{
  "norm_eps": 1e-05,
  "init_mimetic": 0.5,
  "steps": 8515
}
MLP neurons of a small language model. Each row is named by its layer, matrix (gate and up: input weights) and neuron, and shows model dimensions 96-159. Each number is 200 + 40 x the weight over its row's rms, rounded and kept within 0 to 999. A neuron's up and down rows have the sign that makes its largest values positive.
Before each neuron's rows, "fires on" lists the tokens most often at its 100 highest values on Wikipedia text that the model never trained on. A number after a token or word is its count.

fires on: "ing" 28, "it" 15, "y" 15, "ic" 14, "ly" 5
L2.gate25,183,188,283,192,203,186,141,208,190,159,205,207,274,180,195,130,152,121,282,308,155,221,142,152,189,196,264,151,217,220,180,240,168,187,205,276,236,217,302,243,214,223,157,206,180,187,254,159,247,165,184,180,235,200,182,186,153,182,161,137,214,180,230,205
L2.up25,243,147,231,201,181,207,173,215,191,232,181,231,285,203,218,231,121,144,194,342,189,169,147,117,215,193,293,161,219,122,214,256,153,263,204,246,239,257,237,210,148,212,266,192,207,213,221,216,253,179,202,238,246,250,149,167,224,169,120,186,262,178,198,197

fires on: "ower" 15, "y" 12, "it" 9, "ide" 6, "act" 6, "a" 5
L4.gate124,261,161,154,246,217,204,175,274,246,165,198,171,182,183,223,186,186,129,269,223,199,121,203,137,248,229,167,254,250,233,221,209,309,148,229,262,209,242,233,291,227,186,179,206,169,147,211,200,203,177,212,170,203,238,158,102,135,214,213,135,227,199,140,208
L4.up124,220,215,158,192,297,203,246,231,194,257,155,243,265,209,147,201,231,196,158,254,245,208,181,170,216,145,168,225,220,236,237,248,224,193,229,159,191,223,205,226,208,179,260,157,203,207,194,196,183,217,189,141,148,193,205,249,231,176,96,132,242,198,263,250

fires on: "th" 19, "ity" 17, "r" 10, "s" 10, "ite" 8
L2.gate639,250,190,215,185,183,153,127,248,239,143,239,159,207,214,206,215,149,237,242,161,197,200,211,216,219,180,182,233,140,162,175,197,239,272,220,205,204,220,221,218,125,152,161,171,239,199,204,189,249,203,106,250,198,221,216,178,215,251,195,91,156,184,210,122
L2.up639,140,160,233,298,239,194,163,240,281,142,168,192,204,236,262,201,147,223,221,118,185,223,168,193,211,209,201,193,212,182,248,185,213,282,156,205,209,220,176,190,187,223,153,169,164,182,207,231,252,329,198,210,231,185,171,167,230,237,163,173,215,207,274,223

fires on: "t" 13, "ag" 12, "ron" 10, "on" 10, "m" 9
L4.gate467,248,165,229,141,163,150,235,111,166,294,175,184,161,206,143,198,263,183,155,261,226,163,110,232,206,175,245,176,276,180,190,181,117,197,179,228,200,209,248,149,153,261,194,216,197,227,257,183,181,189,191,259,221,183,169,188,246,171,177,139,297,279,281,150
L4.up467,246,124,151,161,198,194,195,211,156,214,182,158,185,178,226,188,199,246,203,208,182,226,208,235,257,170,237,228,206,133,283,226,150,156,160,121,213,267,195,138,142,154,226,175,178,180,207,166,222,229,194,156,137,198,208,117,213,229,208,155,241,229,162,127

fires on: "it" 12, "s" 11, "ence" 10, "a" 7, ":" 6, "at" 6
L5.gate184,298,176,182,185,213,169,148,154,170,239,188,151,301,201,180,191,210,133,199,240,187,206,237,180,150,181,188,268,276,197,183,195,153,194,242,188,261,258,198,215,175,219,261,195,149,233,241,185,232,183,226,234,136,212,227,213,197,208,260,190,198,244,155,190
L5.up184,164,184,179,139,243,225,196,224,192,233,207,148,225,206,238,218,209,190,204,237,182,267,247,198,234,173,161,280,173,250,236,219,189,161,185,220,230,217,209,166,172,202,215,133,209,189,209,194,152,210,211,214,189,202,147,275,188,189,193,207,247,115,265,151

fires on: "ly" 16, " be" 15, "end" 13, "ro" 8, "ur" 5
L5.gate322,74,181,222,248,159,246,209,157,250,208,248,187,230,176,185,107,150,230,185,222,220,150,205,245,177,166,284,114,246,168,219,272,235,128,195,216,191,167,147,236,161,235,131,194,157,169,230,146,232,115,155,222,149,155,220,253,194,240,225,203,146,240,186,207
L5.up322,144,212,211,172,237,170,199,219,160,204,251,236,225,197,222,245,257,197,192,242,172,262,154,222,155,256,237,201,236,221,201,169,208,255,236,252,244,235,250,181,255,210,195,154,141,132,217,185,141,127,144,172,267,240,221,168,144,145,221,226,209,249,253,196

fires on: "ing" 38, "ake" 13, "es" 8, "ts" 5, "iver" 5, "th" 4
L4.gate418,250,246,170,223,214,228,177,174,162,238,231,149,193,229,208,252,208,203,176,220,149,157,168,267,156,218,187,251,195,277,256,210,131,199,163,168,172,177,242,289,196,166,215,232,266,164,206,183,147,261,251,196,141,211,110,155,210,211,167,219,259,231,172,182
L4.up418,202,237,194,195,202,214,181,234,181,144,192,146,191,140,245,152,185,263,194,218,251,131,193,233,190,222,262,183,252,148,276,235,156,130,228,228,292,210,188,147,255,162,258,158,170,190,190,241,241,249,241,212,147,200,130,191,213,168,177,235,180,228,238,197

fires on: "0" 30, "a" 7, "o" 5, "its" 5, "he" 5, "y" 5
L2.gate684,258,147,193,216,179,210,270,199,171,173,212,195,159,166,138,144,219,204,279,193,165,116,233,168,280,190,174,212,201,134,150,197,231,181,149,184,224,201,212,253,192,127,225,208,169,181,120,193,186,202,239,237,156,219,148,207,237,154,294,188,238,211,189,285
L2.up684,175,259,237,139,259,162,214,214,201,235,257,202,170,207,225,274,199,173,202,232,253,166,249,201,248,215,190,186,176,298,171,197,150,187,166,139,236,212,158,196,266,205,223,264,184,238,223,192,206,181,188,207,233,191,156,220,272,274,248,220,298,263,254,247

fires on: "r" 33, "od" 13, "n" 10, "c" 7, "s" 6, "f" 4
L5.gate870,296,210,159,225,196,179,156,225,130,204,140,198,155,261,196,136,218,192,184,136,237,235,172,223,216,198,158,216,233,231,169,208,226,155,145,186,169,188,186,155,191,169,171,130,269,239,244,265,294,183,182,263,223,184,173,190,191,242,244,150,206,222,181,214
L5.up870,180,151,235,226,216,137,166,218,224,188,202,219,153,276,221,174,164,232,284,170,176,252,196,266,206,182,222,243,117,178,156,247,189,217,181,218,261,237,183,163,167,166,191,219,189,146,232,155,272,188,178,230,271,145,232,212,236,264,230,185,189,207,222,200

fires on: "ag" 24, "it" 9, "ep" 8, "o" 5, "t" 5
L5.gate233,193,252,131,208,180,242,119,212,234,167,148,185,185,210,222,210,199,229,111,168,235,199,183,222,236,179,259,240,263,226,175,287,96,241,199,154,256,180,262,201,172,188,182,220,194,218,237,272,182,265,84,209,169,188,152,112,126,222,297,222,248,247,128,164
L5.up233,243,161,263,224,144,199,162,202,220,207,171,181,158,161,241,186,188,195,197,142,163,198,256,261,243,141,248,185,185,125,172,207,136,212,193,137,229,239,226,187,160,136,280,216,197,241,157,194,212,256,197,178,143,208,216,239,203,239,151,86,174,255,196,209

fires on: "tern" 21, "n" 19, "et" 12, ")" 11
L4.gate402,218,261,231,205,157,246,177,120,161,209,230,174,207,247,177,168,213,283,153,189,213,254,243,123,185,169,205,214,304,233,157,179,177,202,166,168,140,168,153,187,163,268,214,187,209,242,200,196,238,242,187,214,257,202,216,147,170,131,200,226,159,162,144,159
L4.up402,189,174,217,126,182,176,109,161,242,185,237,186,167,220,194,208,165,244,179,200,292,195,275,137,212,155,150,255,208,189,184,201,151,163,198,266,184,199,134,272,205,220,157,165,196,187,245,154,176,199,212,280,142,213,181,123,231,235,168,149,203,117,232,185

fires on: "ack" 20, "ell" 15, "en" 10, "or" 8, "al" 5
L4.gate305,226,172,165,207,282,169,220,253,162,195,203,151,196,218,232,121,188,225,223,147,182,240,190,225,150,204,105,134,217,236,164,204,183,162,219,225,176,191,171,178,218,189,276,154,231,200,212,206,129,215,255,176,154,199,281,237,174,175,188,178,203,234,201,210
L4.up305,155,227,212,261,155,184,179,177,181,121,124,187,211,156,157,223,177,157,253,209,171,154,200,289,174,266,231,175,200,281,175,196,260,231,190,196,199,147,272,222,173,229,182,240,197,153,243,156,151,151,286,178,166,156,200,141,187,220,202,230,177,183,243,257

fires on: "b" 27, "ile" 14, "l" 11, "ob" 8, "ab" 7, "ub" 6
L2.gate230,232,200,196,161,172,146,206,237,172,182,170,214,283,206,225,241,188,261,178,219,191,203,173,197,238,91,147,221,185,171,155,143,246,213,186,248,134,171,74,138,230,206,160,196,228,182,207,225,245,165,253,202,166,182,169,205,131,150,238,221,208,189,180,202
L2.up230,173,195,199,206,215,198,238,219,216,242,78,189,177,185,151,167,155,244,194,150,199,216,149,157,185,233,218,154,169,182,148,233,114,158,231,240,229,161,110,210,200,150,242,164,221,180,237,195,166,194,238,179,162,135,228,216,75,135,235,215,239,215,215,239

fires on: "ine" 42, "il" 24, "ines" 6, "ive" 6, "ing" 5
L4.gate537,201,165,175,256,258,168,153,225,250,236,230,240,186,234,142,184,215,199,86,223,165,202,241,207,218,257,261,231,250,195,147,173,214,241,201,94,149,210,259,212,268,165,187,149,235,210,250,182,167,186,167,127,220,212,227,217,223,281,254,198,231,215,237,201
L4.up537,179,222,159,162,187,198,269,256,195,223,220,118,175,147,224,246,226,210,107,189,190,201,261,190,257,178,191,182,237,111,206,251,194,217,161,245,214,141,202,227,309,203,207,244,236,142,215,229,192,178,161,234,173,159,214,216,140,213,177,181,237,191,206,225

fires on: "ake" 13, "ok" 11, "ing" 10, "es" 9, "%" 9, "ode" 9
L2.gate613,203,227,256,202,190,226,195,238,158,204,180,212,183,204,189,208,206,230,164,212,207,253,235,177,192,192,124,190,247,228,165,287,145,154,146,188,284,158,274,249,180,207,253,180,296,146,177,218,174,231,173,195,177,271,221,149,195,252,233,165,256,183,220,244
L2.up613,272,194,202,235,230,303,231,168,205,167,197,200,194,181,205,211,185,189,136,173,153,151,177,144,229,137,181,224,119,162,236,165,213,241,247,275,223,180,209,230,128,252,213,187,114,192,231,174,175,186,199,145,196,260,162,318,153,266,257,150,217,257,206,207

fires on: "es" 15, "e" 15, "ames" 14, "an" 7, "id" 7, "o" 5
L2.gate3,227,224,183,201,174,203,199,224,185,174,146,176,222,227,221,254,210,225,152,171,210,175,235,153,193,250,246,203,198,174,173,190,172,173,126,185,203,238,215,170,189,249,212,252,175,183,170,188,188,179,182,230,208,249,129,205,193,163,264,185,214,237,196,171
L2.up3,203,270,196,217,223,223,208,229,173,148,212,137,193,129,194,187,132,167,239,265,150,242,171,207,232,180,243,184,219,212,290,212,134,249,170,222,194,194,191,220,189,234,191,221,177,291,220,196,268,181,170,214,181,199,229,244,190,222,212,170,215,177,199,280

fires on: "o" 82, "a" 5, "ia" 4
L5.gate21,183,195,192,160,191,202,228,184,140,244,173,138,162,230,228,183,249,244,145,171,221,234,213,202,156,177,155,204,205,246,233,141,245,145,207,236,181,193,239,176,237,210,232,207,253,110,272,221,186,198,194,216,192,186,188,206,221,121,188,182,260,238,214,223
L5.up21,185,153,163,226,205,219,179,163,120,111,204,169,183,188,252,183,265,193,236,242,202,238,140,274,160,219,256,248,224,195,276,198,166,269,195,332,186,170,216,200,179,234,155,204,177,162,165,211,202,212,175,246,137,201,186,222,159,247,205,244,235,155,189,282

fires on: "ar" 29, "ild" 14, "anc" 12, "ev" 10, "c" 6, "d" 5
L2.gate39,171,237,257,185,226,166,132,215,149,170,127,177,147,177,288,227,228,166,151,240,241,263,182,141,190,201,178,223,181,237,146,205,220,193,193,175,207,168,245,148,230,153,169,264,203,211,224,159,209,230,192,243,246,155,197,223,208,195,165,204,128,205,211,237
L2.up39,213,187,222,168,154,183,245,220,182,225,189,193,197,189,240,207,204,189,235,164,173,160,194,110,232,126,165,193,179,170,159,171,177,181,179,195,196,277,173,181,259,149,256,209,219,176,175,236,175,244,218,233,220,204,212,233,184,178,211,205,198,135,280,192

fires on: "ed" 24, " made" 22, "ing" 14, "ake" 6
L5.gate163,289,172,172,237,177,183,248,205,219,162,229,190,237,244,215,193,170,234,160,293,109,181,203,144,140,156,128,214,222,277,223,246,189,144,207,157,240,265,227,195,165,226,162,198,238,159,247,196,167,202,159,155,194,238,226,156,151,196,183,188,225,203,176,274
L5.up163,207,219,213,189,203,254,216,237,215,156,273,246,247,176,177,185,48,167,174,153,253,104,269,263,150,221,199,255,197,201,242,239,156,180,178,201,185,281,270,195,163,227,243,192,181,185,171,217,140,160,214,195,163,220,132,179,192,159,207,209,186,232,184,214

fires on: " had" 25, "end" 12, "id" 9, "ing" 6, "in" 6, "ated" 5
L2.gate774,224,230,147,205,224,193,210,170,230,138,235,216,125,187,154,173,223,186,255,245,232,226,202,192,221,139,257,159,249,168,172,137,167,179,205,181,174,177,252,223,189,219,228,266,196,204,123,206,158,224,143,212,243,252,241,209,204,202,142,183,225,119,159,185
L2.up774,153,214,256,147,271,259,208,307,256,168,193,204,189,302,222,109,217,214,228,153,188,161,203,91,231,178,204,242,191,225,154,154,197,195,179,188,236,125,174,209,135,182,219,153,227,180,253,166,192,236,170,189,284,238,222,133,194,136,204,192,231,190,222,189

fires on: "ly" 19, "ver" 18, "ar" 9, "ev" 7, "her" 7
L4.gate792,200,163,225,124,225,211,224,189,249,185,147,191,203,175,94,227,202,206,160,210,128,211,203,83,239,191,203,169,197,199,167,189,242,160,210,167,250,207,230,190,225,130,204,190,157,200,216,143,224,233,162,194,156,189,203,215,190,169,197,286,182,182,158,149
L4.up792,160,149,228,93,184,179,260,226,149,180,150,79,200,269,270,174,191,156,177,194,232,155,259,112,277,190,183,202,240,197,224,158,156,190,213,185,98,215,120,222,200,152,229,212,188,276,187,290,203,204,160,218,179,159,216,185,192,175,238,175,156,174,228,208